Part of a small language model's weights.
Architecture: LayerNorm before each block, learned positions.
MLP neurons of a small language model. Each row is named by its layer, matrix (down: output weights) and neuron, and shows model dimensions 0-191. Each number is 128 + 32 x the weight over its row's rms, rounded and kept within 0 to 255. Numbers have three digits each.
A block is one neuron, or neurons of one layer that tend to fire together. After each block is what it responds to, as a language model described it from the Wikipedia text at the highest values.

L4.down180:135169176135135107101116163175070147059143147166115123168151099130139119127109127115109126171120138157091118117137094110106148139079130156094178150133164108116123022078117102076144156131186094136130119165113155190165119137120148096178132098162058179115122095130119143163162106134109113141117125092122076089142188184086150147092171081100132096121098115213124124143104163175118066111108165091107186144117136108092130141134143116142144152212075098144146188135067188068128139151177119127155129133046124090171108140086150160155142167086156120124094151099127117187097108128100116128
L4.down181:130142164089089114150079051121139134097154127149066159145149093124136142103134101119194144204149129096104180150105136113132128137117097169105185140147154135127129115108080141103137096124147118160167074211107129145132130117125113166167162145120068122136075088118094105137069118196104196075200140110166129136142155110074168135138164137141089114130161168100125144168153125144121108115193127155125126057127084145111183155106097172149141125146104090118110161086096075096118160058182125100123104113134111150184107147069193142112164097105129147120111105159106146069131108170085096211
L4.down259:135156137103041117122169092136155139139110084161159119157116124127135128128139131108163114117160076104086088122094124109185116165124097084106117124122127165134184070148086067162034138087098138140112101103152136105114124178146112116090146058153117196190173114137083131144096096137090144144043164078143032133152160114108095195098137139179126104136130137176112147126131125127133123178147159123106108154143100159122069140181160173151147171133187191106132118132189132104173136126091150095160151106138144120084086094140100149126121175085156134159162101116086108208098113137126167119
L4.down261:103133173142168134110086156129146113136153179127094178168168132106115054123101110112108133151144132142132121126113099134124091142121153103080131094131135143187129133145123098106129069126141168123104115127173092110074149083154118121140078089122078164132124126108130127195137134164103107167118093139094113209141175148108095125176095044118083232157211150201144167111136193214145147107143133090147124138116131138152176122095092097128128092147124129091168110153116153087140128163144115118149111168086112104238092060144138077117164141138109116097075144123135083123121090106071127150
L4.down282:089074139148171138154131145136132160119128176087173055130064109081094070122133148126094152118144080098164124128140094082123123183145072128144135109161194090118139143153160155133182092121130069144098140087171121089113157112116108109119157081104101131102091191093144153164101151127089059089146136106128135177128147134094113121194091154128087174123108132088233192123156098131127135102143085178163105145119137148145124127114155101125176083114134119094180184142117156143162137116144111080096093200127153113111076131093164171179128118128110157124136145147088142122107172119227116075
L4.down284:076143125110129126093121134107158092123134173239170136104088141081123088106154130127113178119114160126089110141155169170115137169162083151160136211173131144130172132125163167089125077120099146127178118095116175113119122075156132168097120128029114140157114053158133091149159138157131096128132149130130090083121220125151113142099148099151173108111154147151148111152100096113177087103143101151095148106112110101112129156154156128192094101134110098097131152094135114140077146140173132109109115092037190124139145172093110129120150092150211130159159105068098113163061138105120115080
L4.down374:132153136081125168128173190126086102180179188113145165151128174125107173122147132091134088142115080190134103094123120169125091218103082153114158130132105139126178105109100107071154053145155091128122119169104137142143121091132150086136132158159098151155112104132127159144118116156104080106112128147144067170137117111114107186097106131149116130219141134137088117157153172152167055166087142078127126143149095121078193220102170159069146077139122127075146146126082109107114097117154130135138093149077177120205097128096106148104095127145168127141117164133144120136091125092110048110
L4.down469:132101085138121139158107113091135085106106123119059195160115124199148143054142167107178118128164113119105170146113102147133122103130120151094153169141133157136155155141126160108098122189116117138092086144102144139111127110052117201115108159080051149150074126133091071120175159102112137131140091139131142127059165160117124171134126136161119121123094151110143147155080109127138175131187133128099105172109119167132167105156081154165146143122048129080116168095136116143172137149138030113157076117114092118186057190182049146169174162090151121149101115136086155109112143133146128180
Description: Fires on the minute mark ′ in geographic coordinates (40°00′00″N), on there in census phrasing (For every 100 females, there were), and on the preposition on (on the grounds, on 9 April).

L12.down3:098189158152126133173129156128103112084107103152135142093136082114174114112162091124102116089121124105125198110121114120126129138106118181113171026112117081105060147147148162167181157186077070160061098161129162166107129106142096167127092148152135129093212153148118152109014102123158153114125157174122114176213124093090095118163176141114104125106131097107120151166131163121108136146113138172193109149171115111111139123104162079137101101173166190134129130147106147150123101124130102116103134133131105146153092210140119128140112165086140105080036110144118135125132130099156092094
L12.down236:033049162118161095163143124104169130106129142147115140115166105128125125087108092182197112159121096088097106116106161145090104125114176112154153160107119115107129115135184131154116147155149097117146162166151137182141106152130103141081135175127082089134079134153076099112164049120204116133130080175125117107086113197141165115105151173124141063126115089113123137101129125181131153079097111119121136128106182124092095148170061140111145129105143138149156156111129120193131150143135108151177097146145179151097133134150079108116056207129103118166185143141096170052129096071134163187
L12.down284:131152110098181122123155110092148102121156081131109163122139104105134152103127115123109145127154117118084139112115116183145149162137118135198077136162048121190127189064126068103152155112116148092133125149116144135154184093060141122151142080141080096197152137157195110157105117082110126150149122149120133128088136175132153099170156124129085112143099169069152120139126076230096103073146136099146088136156157110129149070137110153158146119051135126067131109057182152143129133167168160199130162125097133156160051089092082175113130162138094086175094149147109158127099127118128119170
L12.down513:134127094122163174104189147144104112075112082078116103121159234106133120100091136117065136155092159112142134147157119110099163123094186190108112136162100143116158112159139153110174143129060120131170145208183125148081068179087089122104183101139150076142217104137100141151152139160124176103118128097164153105137096102092148145127057112104074175146146112129135101158132060139132142106150154121149079109149167079151134152143117121119131144098139134171079124108167042148128114158094157143100094070115160157177101158068163150142101144114077193113157095126111118105137133141114120136
Description: Fires on short word-opening pieces like Ch, L, Sh, ch that need a continuation, often starting names or capitalized words (Chinese, Chris, Lesbos, challenge).

L12.down46:141119117133135091096141113200133161115098154117130130156140146169119145124099123151174136107130165073111117096102193105204162119157127082180101114130146146156130171134015163129181126114164140122110122148085105093084143158089110094099136179082174127160116128137106083107093121134151097129134147138131125065132145136154100110090097080126120107152142188086126193144204118188176150150081097068049139115143132146095149161207123122102120140121125123079135122164079132092131094086151126127098137125121164122070129104149099133142191106108088074143157130088242116165165131150126126135
L12.down153:101144162107120158124126124138115128169132149054125152161148153104091110093099138197132116125074057156110137100103142158101094148090097100143135156115120119119155094179137128126142122207103125126193092137118132102186130202136131087129165118113154044115136132117134094135069113093144124091126190214096165070139060151148097139101112071118145174148162104161157178119122177158163126202081125161151081134173057133104158171066109110160098148122161166130123112146054124130089096106118201116124164086102166128065139125095152118126112169132143143116161102106124104114142149182141141138
L12.down158:101178134176127094138146095142123126128112067089153152156206150158098152115138133150142123171088103110128173129075153114074082073091115124127123122141131164159147116147154077159119154123240128147115154132134145110141134085137165136118086100160129095138137146091177084133146076084149175074183129092111149126171171100109120104099145062118138093070102046133142206109155177122133105181107132079081103133089088084098107175105143120137184117164104129072119108108139085175104128133165161079114072086120142129163125132139170191165139198140142129139142094113143166151159148113076146125
L12.down490:094109105112138068131120098183187097113065144111136101124089150199158102046139133164165140160116162127104093179085188124107163110167163154102150161127130171120138111132064151067151116116113160139114156095165116096101157122111115028153186105148120173109149206108114045121159140106128157182184125140113145079151083141125123149111153127100047129130145121073207120113123124146200173089113097110123138127086113109187083148153172108116121137150070111143102121124126102140105121123100146117073133176115106161178136132151152139142122164149125159135122175147129110116136100150072076107
Description: Short word-internal pieces, mostly vowel or "re" chunks after an initial consonant cluster (sp-re-ad, st-re-ngth, w-re-ckage, sp-e-ak), plus degree and prime marks.

L4.down82:126103098091169188113109116120181113088191144135140151086137175124155133105124100102127091101097172162163107147172096173148148166085144100165094104174130138140172194173150108092056123154144133094163168094145108098045133083128098147083147102121063141115136102131136145115159168110141170089113120075162134122171100151094155118153118161120142116127075147108115139181114081104119108115049143129176095130181134130117170160112160146123099138119054161177085130179188175116128158142113103088059161129170165131079125153144144100119097130143160068089104183135087135136097073159169076129
L4.down213:084101179105129127133133140050182096108131120148116115126077110108151141103122140115119108104148138133151071156143156145132154204139134080144138126148131137095107107093103101202167187134144144168125089156074029108076125107081108132161148160128152141152076140113140163127128136067127133161152132111081151140099177180082131184137084080160128148144126165076141156136180129178128155140112138070139128188079158161104116120161119128139103190145087112110141178098101144116163113086134121115179124082142134089186108138074102036089161140117139146149091090159090068129188136152101176181
L4.down285:163170099114164105102149172167080161091141131109134114168059077173109169198171148079131093074125143102149118087148124097096136086095157130106137157112134149181093121137133054110156119128131142130148116093074198166117167124127138165176143155122096146149119085160124115141177122073155122181160158117159092122138162121178050135133077056101084072107227112102158164123149207111128119098123126130073147085138134129132112096150133117132158134140175134116149129159199119116135119054173128093146072145174084107189124135105101125083160142121111151082166139135140117099102137095123114125
L4.down339:159160111133156146100103163154158121086123135091134137098139154166126089133202107131093120157195138090188124103131134108171129110109111123083153120124079165098129167115118171166101186104081133161227078133142169104147154128152139147177066069101113121118092158107133113172121118181137146062095168093076147103175187123129093176121120165094184099141090089162158186163160132095150134085107155138133125106176093112117120127096124153101144061102112147129064139124157103089160152061162167085163131097194144148168097138136087109131143138149080141121061109103134105088111128115108167067
L4.down419:176134111144202091162125128056169108069100185148083111134134109116113179086107048103122156121144129153174124145105125199098122163103094148095106092116106092117157141131149154173132103108162153134140107136122166131123068130147073126123173086087134144107145138074153127123104167131087174106118173143205155139128104133127154173140149179131126092159079200052124115148112171148112101098164153099094108142104177121086115171089122182112158140150103128160092170114136170105115152092134096071123122161099166148070090145158138087133107080111104122112150147151155149237103140118071085138
L4.down521:112158098124133122144136099110156121157075163132074118100177213134178085110116202132130113092146113113169150155156140105121154107106098142129142161156129080158155088114097132125105099188115112110194112158173139061065126186106122096098132113118144148135115115155168089033115119120103166133194079161093119158183179121091108135168135081158125083178172147127136127136117155054141128113095126137152145117118152149090199098125120162135152086166019135144103202124163138097110145140127119106103112113133198101119186153098100096128115116085170130074145099128161090117147153122126095161
L4.down561:122151112060169134141177160130159099148098112120119184125164106146153116088119177137146087108137132135126172131121125141116096151094105161113103106107083090114161169115097211101156092102092052093121103079111165086137072159088141162093156089105200195121081161110147156160117107126119114159120110116151113119111146122086149093117165100074115148070172085126211094144133126138125160184119133155149130177108164103140126131121071167134154133165188123121149093091136108159122167151218116135138078163068113129138094122124095126143097173124124187168119150153144168174065066062154131095
L4.down566:126141173088135173153183172088098105139126061068145128045139174135121109122078070092133176091113098191180107096134043119149165125132137156136087139118112153124161088106136155132149120119144208119144102103146137085151171138117134150160112093110138113053134105080122156152152095081109153142111144116126125126071116091119133117114224104108106156134108140117126105170097156138141142125137139103177124197177112112133180165120183142079139096138183126162153133147099165054129133136095142079137150117141142157085148177153122102132102136127146019094121141090128124204163081129114154130
Description: Second pieces of split words or early words in list lines, tables and headers, e.g. Ph-yl-um, M-ajor-ity, Rep-resent, Japan-ese.

L7.down87:141106124098185136128153151145228153128146171124128137114075138159085135115071064113151147094146154101124133117167145182171205138098115069141110170124096159131104094117065154080107089127133102079134109215148098076098141128149159074153126130124103185128136136101148105111154149162107161190086163108107144160117121140151109111090134086117163127125148159161091157161109155189171165178132139074081121156129131156194143138137163132154124096084130127096189087203143112082067131148105109125189133089125095098163135135135093127095076160094126077132105121097132071135081161138084110109
L7.down466:116123125143129134155088124096098148119101108178116095078119075154135158105122134077118168155136110180066170180151158123145106134105121128061134121118122141086140131139164120152099102133147156114145084150074108098149195123073147136205164094059155201141137114088132152097185134134114145137126110191163108147127193127099104118073069199104140083210181169134103116091148107085153137082169132110194126156092131192115164110111113115115116175163149042118122138067162170123169138119194104105133139064162114127145105148110127102126121130127117121098091066135146113130099155179110129145
Description: Final pieces of field names in Wikipedia infobox lines starting with "- " before a colon, e.g. National-ity, W-ebsite, Architectural st-yle, Total; also word-initial pieces like st, sc in prose.

L7.down187:120159143107096169089094135165152112097139150170093123118125072147080156088112140130113154160143071122125121119141109150135118133120081116099129123146164078186129094159160165125111085118089124151128131078078095183105155117117135136171032079114132133102146188115133070110107147089164167168107121096106114133093155232101145127171136137160107118090127076160102139185139160120147128114179122140086112143144118171142126078155148117079116082129114128110164175036162118208180138093179147127108098070137130121135150077101108107111211115114152138191163170084189142130097134133169161140
L7.down345:214142125098131087152143166115124100099202156131130156109127139128101154114148089115135098148159120120165116121096151144148124132101184138071095170178152109156149147139098106111101096135078135203157125131090145194132158137139146097095093118177078154074099110145201095144152143139145124172164111084153103118141149117146131113166125129154103094109077126118255157087152176099110114111102121143132139112170062103112055100101152125061197097095142101188119136138114107127143140122113104082156153075058070124123159107123114104182157131118141102109144120164075138175157163107141117080
Description: Prepositions or subordinators that open an adverbial phrase after a comma or conjunction, such as in, on, by, while, during ("However, on the eve"); also scattered word-starts in tables and coordinates.

L7.down135:149184130164124114117131197098152164105067143131126149173177151126145079168054156092124112169160054125145117111112165103153161201182155120181112048181125090188187094124102111170152067121160062103114164079151151101177092151126129146129135153140136082120178100139157132128111155116123137135076120168096139127109146127063081126146079118106141148099119169120150109131071142081160125116159138082198127150136133143131125164146157128115126140097103133069147144120105160133157128168113166138143117120080143118128049133132098136034111070109132098130111095061089151148144163127108121172
L7.down527:144109077141127131124114095108179200100095176119090113145137102145111104149141158126138124109118113123032170121092130081178132118140126173105167117132184148159096179063153159099051124149127129126177096142184121160153086141162079072165101111085122086174141160122141083094141068193176160095084115148165142143172151097158120089098134187145098226078098113115150152152157120112139113124108123112136072145118094112071090138174119131091124171133150153135123096155125188177100107079143151180129163160095182151136078098166128110144125097119147127096121092135170099099115151173099123109
Description: First subword pieces of a word split across tokens, especially sh, fl, rest, dep, st, often after the or a: sh(ore), rest(aurants), fl(ag).

L7.down114:144199107162084136126124098105118087141110152135106095130133134135132165130083130129176097181130094129120175133102136102199133098144199115135158155182130137127115101144167057177140130136088092152132077074125042105120035017138128135091079110137160158134180142117124139141180119102105165077140120171163102135152166087141164092167177105106112125104103127094120177165146146136128078136076123121194173100112147113142085139089136112104135177147150135167106108124109131203147134119164163099166114110124126121131117194152168088084130106146130190113131150122138130148130088040104099115
L7.down438:033154127171174083099139173122164132109102133140116095094146117132178134113105044162186118189151142178107160120132133065182140109144173152178118094120118144144137068194121080118061160171128107157083148068159145167109120124173150104120118133158169095170135119114130116107132143132148148107151092150124078127121132129090085067123194152136121056134141137090123114136158109134146115101066140118109180090124168110166139164036166132145142110131088147096115108139135076104143125192094123106139161102105163097118095129140167181120160078098149136068174098084140164163149077144162126132
Description: The first piece of a word split into several tokens, most often a capital or lowercase E, as in Equinox, economy, Edward; also Bro(oklyn) and sp(ouse).

L4.down58:135156090095123103149152148095094140193090121123169126089041162073109131158112134127114176152201153158099116149093093134104195121093132150154103118164176136131097075122110189159219112146138152135103174100138081090145073070169107111149140123178095150157111069128139128111171149115117110141070076061148137131159157159134120064122182171189139142127158154095128152164139166063139123139117111144099145101149132157136071136152102174097139075155124138159153094084134112125096103078124115157075191117081080098144125155128160201101145114114110138150110095143123112109170162074125145126
L4.down75:114075120164188108164132090143187117204162197095143142107109095123141131105129154110095129089110126146118112102065116111148137166102148158116141193170169131170104065099190137123111041104120169134123120118060119094120110100112103131131129096106167139167142117055197126118087130138160087134176158148143125126144114134123130103216152135106111193103147120123169110118155100111197120136139146116146101106122074130144126127148134109092154116135127152120091150088079146204093167145158132133170104118101168136137085108137089077095067127088141186151203118163072135065109148168083169124
L4.down92:122222091097124152132151130172161203143153077137135177142109133095167076127118093101143094101191104119099149144112132119138113074160159111056106102195136119101124125084045157125126129091143105106178096132143116154120120124123173112102084176085129132140134170115094182166110135192084119111120100173127175129074087163169157169151148123136151109148145159104092154103145118189175119099174184101131185153202191100097165121156094106090143077125141137087177066107130129159107131138060155116125133123063091149121102124128104129134157084139148114121093168099128123081178098115129119096
L4.down229:084096132203131070126128175139111127149230108108217059128164064157130102162178095127137141177127124135094061116107094119151091135152122121136169143106129130147148069118144094149111167137118146107153154087120156116143126104115131149133088125140113100113176159099163089095104150123111050178147072124119124152080142074141078130163164089103117114082138169181130160185035130099184112117176114095115150110158148119120170170110109103096115165148142113104159177070132122110139161115156074114158116075151088126111116118101100216168158124124120112139144139112133137113124139150135207117
L4.down391:146104124110135094124090108073106146138144157174077117104025091133131177178164092116090151152123135081120167099103085050145144113133108126162072148117097074142094131163151131093112153100197160140118095170098115081112114143171107139139154141159113130092116088128116138166097180132096123124100138102125134130141151184182110138136096064107126138154106172136163227205182108102089107206141111123147120084102055094132150092124102098098165129150126117099085184150131166174179135126122128139145141110186154153121084106180142070063143165138155155117160097149111129143159134154131094155
L4.down398:142176146155057109162106154135122117083074130082131108115149141122107162129115161124181091131127129128107121172123143098126145126204172146127099149188140148126153121123118139152171105116139079137106112129101044110097143099188209156111125103159137158119154133131101158171122114114117173133181142111099103167173027150148150091080097132162159096153099140139137056127067082124211100153095080100091208120144114160120143107109148126138112134117132164144141084146170085066092140110146078106099087124144187158128149179167110145175147098104117166127171076119160103100133131162059109082
L4.down459:079166094077084169137141147068110146186084134157107105108105102141100106156155152147140056106188154159109200136098188127141123132167086100130093135129124128119122154141057103145058127182128157136168154120206085106109082126120092181158115155150122125131127153146060127158165145126084145111117084125118122172158137127106124168129134104125171139147135151118110092140140140100108123108139122127038135110150155126085135103131133117055105100127163138144122120133149134077125132166101168143103156180108093144133043110106176220180104110114138158079081180121113143188107168102079144206
L4.down526:118146083083129128126139142091187066189088139122118108093143123092114165099153124110163165115139184128171132148119118111130078114158135137121106134093162101173186102062111133169171122172121124180083115077080098112144141080145144122125057158101110103119125121104163169118127093145184183103108156093105119162113116154130093128164137102135135083145136112150097085188156138098106175076115084104146129150161137159117154125125108078082132151196105208074148156116128201105115125144170140176142128126079133164058133181147158149083122135117131045100144129153121077135150101177078180200
Description: Opening word-piece fragments of longer words cut mid-word, such as dep (department, depression), app (appointed), res (residential), and County after place names.